Part of a small language model's weights: learned positions.
MLP neurons of a small language model. Each row is named by its layer, matrix (up: input weights; down: output weights) and neuron, and shows model dimensions 64-255. Each number is 128 + 32 x the weight over its row's rms, rounded and kept within 0 to 255. Numbers have three digits each.
Before each neuron's rows, "fires in" lists the words (lower case) most often at its 100 highest values on Wikipedia text that the model never trained on.

fires in: "a", "his", "blue"
L6.up467:186091148104100119097098205172143121152124117143182171143131151079112102109108202171179106181107140139168087163110131112158100120149148136187183115125119082143174160143157195195153159138162138107099183045132117134128182145069133138132116142106130137055101111118176136093170163148161152122163164136122068114160154107069135103145013159102120113118123082153136108128161178190085085137109100132159132082078120145168085164116106119191114096194130069088141176094152124134184106118135148125136155119195129147159146160150125150084113103125122131122107117146159088101070130142108103101
L6.down467:069083130094161167101086102202130170125096127171155181154138169149143112110170124049137123130105112130167156123102170095110106119132195078154107139067148097113127104095086134151128106118088151127096180118141145120131116120119094138172068165087149118121125075144149177174156135143074072173164109082180123133162160159126035127171153121154071141163080116147148155112117135109174114160153097111142120137174147165165157117172151156130162075140196112171038107186166079124149150054138139146119175170089101165094175083153086137115120156130093150152150118140166145110133157172079133141

fires in: "who", "have", "to", "had", "they", "she"
L5.up353:126140112148097115203099158159097185113156176137115151155113065149060164118088103154131087055092138182121166169193140127161160107110099109090167084135106122116098144079157206108100121156186128112144075156136132080102143175102071119167099109054107160149125150121097129108141125104150165134151071127063147119116106089111112134118160113153118077134167107154152073160102089176100118162072133081133134100106173123098127146166168102105107144070094113120164112128130141113114177143167132089206100164103105144089149049108112149045108140145137197101125146158143211147114127090127111121
L5.down353:126172132070135112138087091124099115077109106168151113130065103122144145200152104206088106119126129127099061166136138163118093151197155108125064169190062126127114157166133149193137084104150108108140160113108159128088103114131131136074110158100153177111113144140156144130129148186130129144175110127161142155116123117124131083148120106126152072111091132104119137124161072077128082145115151133092129238149128098148132114166117079108121170135156147074124139120153088159134109118168127109160126158122102107140229172145102135075153166150124120137180082122099106114118046134170137159

fires in: "same", "own", "mission", "rank", "offer", "their"
L5.up650:102144133151182141147066176194211136176126073145146181121144104096163141144069140131126205085151090159117087105173113104081133080168154158145141090195143167128173135185151156180119131105116143138166132096099164224153128170107097079109154114135099090121117102121136169096141128194129175128114181149131088131200113100078113157116121138136138047110147091122082080130125146167155103111120129146122090118134150134132108089103132069119119077181082089122142093118127138142150103118063073109131162107115106163125103132159165072133101095099140145088178091162142086130046082084135134128
L5.down650:133077084135104146084105125187171131121144158120089103176111113102129155084151085107157127100113069148187158169117110151126149194135133093139188129098179114114126155114095108144127092096141210086177132081134146144138133057142134152072086173049124138141109151129143155173182134179119098109130123111136148153127089136176119176115114158126097142164103184151143154140091172135136114118165125116076180146165152099075065170135144116168122160174148161174105156175142173142103160070127198158068091091122124077150194181169156139123168150103139127185071103100125098091188121096083189121

fires in: "from", "the", "while", "c", "which"
L6.up1209:148090108120142160118077146121118134137140070131129142144108219183121098168185153203138068143145063125111142123090143135150192156115165125127132095149070108155130100139144128133168158148182112146124096169090127149106127107107151154067121131190127183075124169143197099157180129122108107075139090107100133080144134160109146169095090133151168077163136105094188103109116139110103122140119139123122120145117047078171133090122085080144122095158135151107133185138158081189195125180123119088158094093142124158105130086115153143128099141173145150137159084061151159141066147148091103122
L6.down1209:169049135086128174116165145143115119105169131119137137044186071092129088106137143158091157090122117140104119167155115213122089110122163121171143142149116132127124113166136095138066101121121115080146172135190169142118135150159114072170147169095101114115157155146120127105142083115114125145061125144150177138148113124079067103099186102144097154137104180158148182134086149142133132108148161105209152079084163136116161174145102165115155141160151050067125152186056152089100112130162142182107086091110163126099173121174088102093161142142131158151152139169104061105142098083142163167

fires in: "year", "second", "first", "final", "one"
L6.up1045:190122111181154120176102133106178034150168143110168119144102189069159115152145127118118167059109120187151100143103139121122108176153157118109100049141123123188092120139110151093119104145120129112088185133168137073204134098084096161169121132150133093174138170183112137105164139180134120126142135132134165125088105128080154083156182138122082135147102109149103078093148174129101108124128173157133135154071138170151170086088108148160124115098143133061108098088155146121152119142075204160089150098109145189103123146116119107073153128109113099046160106099124125095154161131115105107
L6.down1045:138187161150110085135144079118156104163087110130127096108168143137076114097157120099157112149177089114099167144124092145171083129109163140106114103121118145093066157103117093165153175116106105159047085077097138101167161142173128182099160144142080133121115166131122120191112156146104111087174142080139110136167120108127130134087098073136132098118170155151131126190141136107176135082127112101097145119118141133102192106143116137139129114075115128087161128179120142147150095166174122155142141073134180144136171119087135222109096106111100121098165125187061138101175138151159155117

fires in: "an", "a", "producer", "website", "year", "professional"
L5.up614:111114163089155139130117142174116170100161105092152135136119129066119137081140123135082156133131166084183052194096164150150104135109231121179121129169181111166084168137170091100092124160102127086133094096146165148131151109170085110083115097124076135069123109144100200122184145191124157145166099093115096058081096149098105140134096105040124112099185109106062098127134137161127108087103121172147112183091118139136147137114117134113147140118068134132143162079112151127155078147158167067109107127114082181089115061148128047088103148118130107111131127124121129109095090140156095147
L5.down614:195094133076096116143125146144051172124081134119110115128145104156097155142188165105106066138096133148118057105115160163099104118101144081109068149139086139128095134157155150151084097115107177137172138100143124111073134101149155160126099110152101196100110130167114108155067117180120046128160095118115126137165036109110092110105179112121141091176109149154147125074110130129126146181134126157161103145152091142155128148094157144086191140057130127109155125108147108131080100066145139126085071136067120118075075151115118172158140139115155159097159110158077075091071131131122109192

fires in: "the", "his", "her", "time", "we", "life"
L5.up575:184207125144165117188112180121174156073139123113126118135167097158132096135064132091151171102153113182097070148129182098139153144217101160092160149125125153136115101128109143144156124190126116114095147145178102109115101129060126176135069149084141103162089121108095092171122079144111083149125112133175154143124105096103199148097124193128088158140147087166076071105120109142139155144136084146153110106110168173122149142098117081151134125151120094116157140119137172097184108071128167084193129174069118158082121142158159140135143133113150115138156097105171086157124135186155069119
L5.down575:107138139109108060182107103112113177189128119086147182118167115139111091197117084072176143104069120128114073149101138089161117126165128131124074089125103171133177090153119127112129126139121118119117141203151153145155061115158086121137116147156098100108100091171114152130165131102165082073076061101177173106139147131065141119104127183142136168127148196088094161090111110142092127106121157091146162060112140113093123114173074112097155108087114145146169127168187151146143169131113041164130054121154137155137150136120175201103110149161123154128154108166100109131114089112142157093

fires in: "a", "footballer", "professional", "and", "football", "canadian"
L5.up285:113136087121130096140086122142172169082171139087156181188170176118142164174104135128108108098138146117151109154073167137133166162129139139095047136133143090149190135158173124132108157168124125122089103127145118140217152090014145159123125114171114197121139159137139167098182143091120104126078125181110068150170104158103098106147127154125141103071100198153084079125141234209145111112099127137095102119081109129101159108134108126114101129121145092070142176068122150169103122092130140075117087121105130139119120077138144133085132134172135173141099128154125104160086096138137113153
L5.down285:113168163180145120165163168133142171101149137154127137141118165174168101097099141166148168086104121145156140136094112134156078103113124069070125037140104074153152129162167086093180147162167169125108147120096135134169118156116124147109134110102139153137107066175122192125119115128172176104081135093141105097160132143163090084128112153128168136131132134109108119160125129102142065171098130153050102126118153108121119139127107084196134134107183150093146140149136148110148184032114053154102163106104093102147086134056139146124194083153115085144164123155082164063081148098150165142

fires in: "house", "route", "area", "home", "place", "education"
L2.up1148:120145170110186124119134161126163099138068081163098115094111122110143108160107172099130102109152160138118118148195190156115108175072140156129160189158204141210184127146139162105158120164128113156188061135121121111128102155134121065075138122097119099054146159089123137134189137139143164154170125083119113112146132180124161146152101129173165107141097102131159094174093091120089133147121109086104075168105104109156171143125199124099133130111174125121162113175075073177129126112155150088098107089097077151177098173133084108176134157117086137165156114116137186147107135106092086101
L2.down1148:173127083158163125161131126164065145099108100168112080096144076150124142147156122141112124177181153104108125143123138158117150189118141142074143185205190199105221177151163092148178098147126128146184117153178137083108134113111120123133150169094121182131152192073140153097131063151093117147093102100176176142110165120144144154143212096095125103125136136109096162144135172143085127128109105064055095139163093119106153148065158146134117124083097086107125109135072094155074090117155164139130113161087077095154130153118114082130138104095140115087163143096142163124073126169121157111

fires in: "he", "she", "adams", "they", "nasr", "miller"
L6.up1199:158134104067041174130203144124093125170109159139113123166106113188131142153134109105083115074147116145176067129159098115129157134160162186048148165148123128189155156133127125096081168171128142140179126171135144115135106122147090112155127088186096095194123191083114163128121168127138076186114132137145107076138118143120143166108053157189097099143143137106068078151104132153190114166112123119097054136171105112067146166146128158123140132141143117097163128110076148089080098134138191108110109133095170173101151142138134143102036152176064103164199140162156097138118150124125107127
L6.down1199:063082170175149124128091137100075129150121096107090156096083099126158137240155023139091109122098077185148193119079100173098202086149136126104139076145144141098101079097178122112147075077065175130152178107133162081147166143159159146070132074102083112130134151175161121096172150080136150098126162170155127190167144128128104097098149069166156059103152141143069158136136127112099090179097133121128101201122194093160119160105163118138137146132151137131126124146145155093156128125085093153176159083094075133187170092125086108167181099090089164123112099161113158107127149122169122104

fires in: "of"
L6.up318:192139106100092143112108147128148126104125191065194117149182128139131148139102122078078053130107105133107161146056140132147116089111096094154145160139093092075142129165132186097128139109129174082143146136134158081123178167134067154177079076087089109150111120109137113092132161080179138069134106159146092094102098153127148110132205165135151116169155151170113166091076140069167114154139195156069103166068157113141188122124156119130176136150143125109155094144134084128142161078139138142138114146141149163123111083139126178115136105185149087146113141059145147131113124168180142145
L6.down318:137175140135124143095190120133118104158117095143092170152162158163101140077130131169124159132167106169097070105174180170117147191103175169137118116102191123157126153128076125142157138154128060124126141183065166193113105114106143101119147102129129152059147076160143151170114141117103143133113155090104169129129188161094155124154185130098116078177113131124097070164115144168121114154141103157140146075126093101141177116113077129111086131150216077154048131064166190160106147086143201092170116134132139123148117160065132127097128138116079154095093184126129179118185124114117095185

fires in: "they", "these", "this", "his", "the"
L6.up914:134111145133137140181083133179168194122138173104128114089116075216074109171133098118120144104134114131153103096153161136102116119161144101090140133091119201099143155086120115134127095124157134145177120207064146061092164150143097100101065122157111123146130093111135149141173032082123101081121111115130117109142139115097109128135129145183067117090193122157092073154127159164129101127061082079151137150149065126112117081199083171091092103173084134127158150117146100090106134154105166122125130142127094188088120141131161105055108122119143059073164120099180121122113172175125073161
L6.down914:139090166148118102133192157132208143142153154087156131131107087128165120121164128200182093138096122135120101158119135063101133147110131193072149113108117141115125153164109167118176168116144119143125148053124105079125186129114092121086096121098093054125078134085087120151163121143109154127118159111127096128137203117168174112086151116074175192137163125106113141090090130130123123091067133126158131096148194088138162141162097175083189153117135121144106159143093110136225064125204127113146157121122129112152075117105079125192138100061107187127153101145105139127178069122130185171

fires in: "a", "heavy", "large"
L2.up584:190119105111162143148103132089138108141104127132124196157119196148167202103081147070094168127056097156111073134124191103166138102153112177087119139116103122146174146132142135191140145152122156079120162133058109164139123152120148190197114124067131153140111113121134144124101089031115171127110142166099076090168140101123111111170129156105118104187150086128215080134186134135155147156139142135166125132096185131108108172142157108131095119148143141129165145070105145150134148100130160170134163054105137143110127135142159142112113099132099110092140156106110114120174092084120106133
L2.down584:173157148095127133094110121106120149098137153161135121182105157085176080192135156157126087131134130118111135053127132074180144126175109113111079098201109094085166159144127113149118040133147158105111146166133103161181159137130162093142137129126192133126141126176112168192180226149107127089146106100124104160133147145158084136101094067076150117163076124143177129058136099091168140150170101150117075108129102164143186148124075123207134168122118086155141148126104136121064091148100124108160151129148135181047152093177133108138153162124110134187111098133105148142143100168133095125

fires in: "all", "found", "those", "his", "held", "based"
L5.up297:114141152127106161147160170143168178111072180157146149109139159113139100145139163098151128123109121147119106097119128106176183126132132024093137096156148065104117101114137171105160132170173104146119152114144132132034158125061138122125077108060128161072152158083142130183121066136108118161048183171250130072158130138082160091138157085152108103142085064161152086140102138182128136114112076058167091106135109117047133158149182096144133099150107091112194113087102111123110116159127124123178142143120134142124111143105141113100108166159154094097123142131091102125124165078105128111
L5.down297:138127127120102139126164184118113193124121133110163104135071117174160167200070152052163069099144109163124097121136152182081153141124135138092130114104112103135157114165099130147185091138119124130069111135115133159152112153125083102138097120118142169099164148141094169115143139128144081087159110133186115127183156123143144161118145122155092103110094152137118115115059144147156151132116126121102159098128113056188109148137151166106169096124101081145122112100187105125085081060142148154163137158148130164147122088069122214109099207076073146113065102140145161100165203142133129161

fires in: "of", "secretary", "national", "for", "royal"
L5.up1215:197115111114151126108150145190143125117188103118156172123138155119196136151134108180105154129120144144104146172105068124089117098143139122183060120098134134129184116127146140112096099168186192090132151109139137140091103115206115158137152117087132113134121135079169139123205116198214065146125141161162132125108108170099154096132118163155165115133175137123104105106132143126121070141097096205106141153111129158156140112143154136127112130134180170097130088096073101130164118111068131132117102205085053101123103160156158083142108100132072087112183126192211153131072118182068051111
L5.down1215:142122110097093144089162125154121100104160099074163118160105121122102129142138111100126164181163147124110118095120128084136074055045066158200103142104142124183110143107124173147062141121144132146145144096101104096157101095132105076157111134164112148132160115133151068146122134143058150149093084130081128123116136193150154136107149124157174126104175143142172089154145186125080195188185112124102151089104145169141136078104160193083131115164106050146141198117110163129182133115114131146092116134072159145127128177140119102187123155154094121078094113116111127123143163139196108111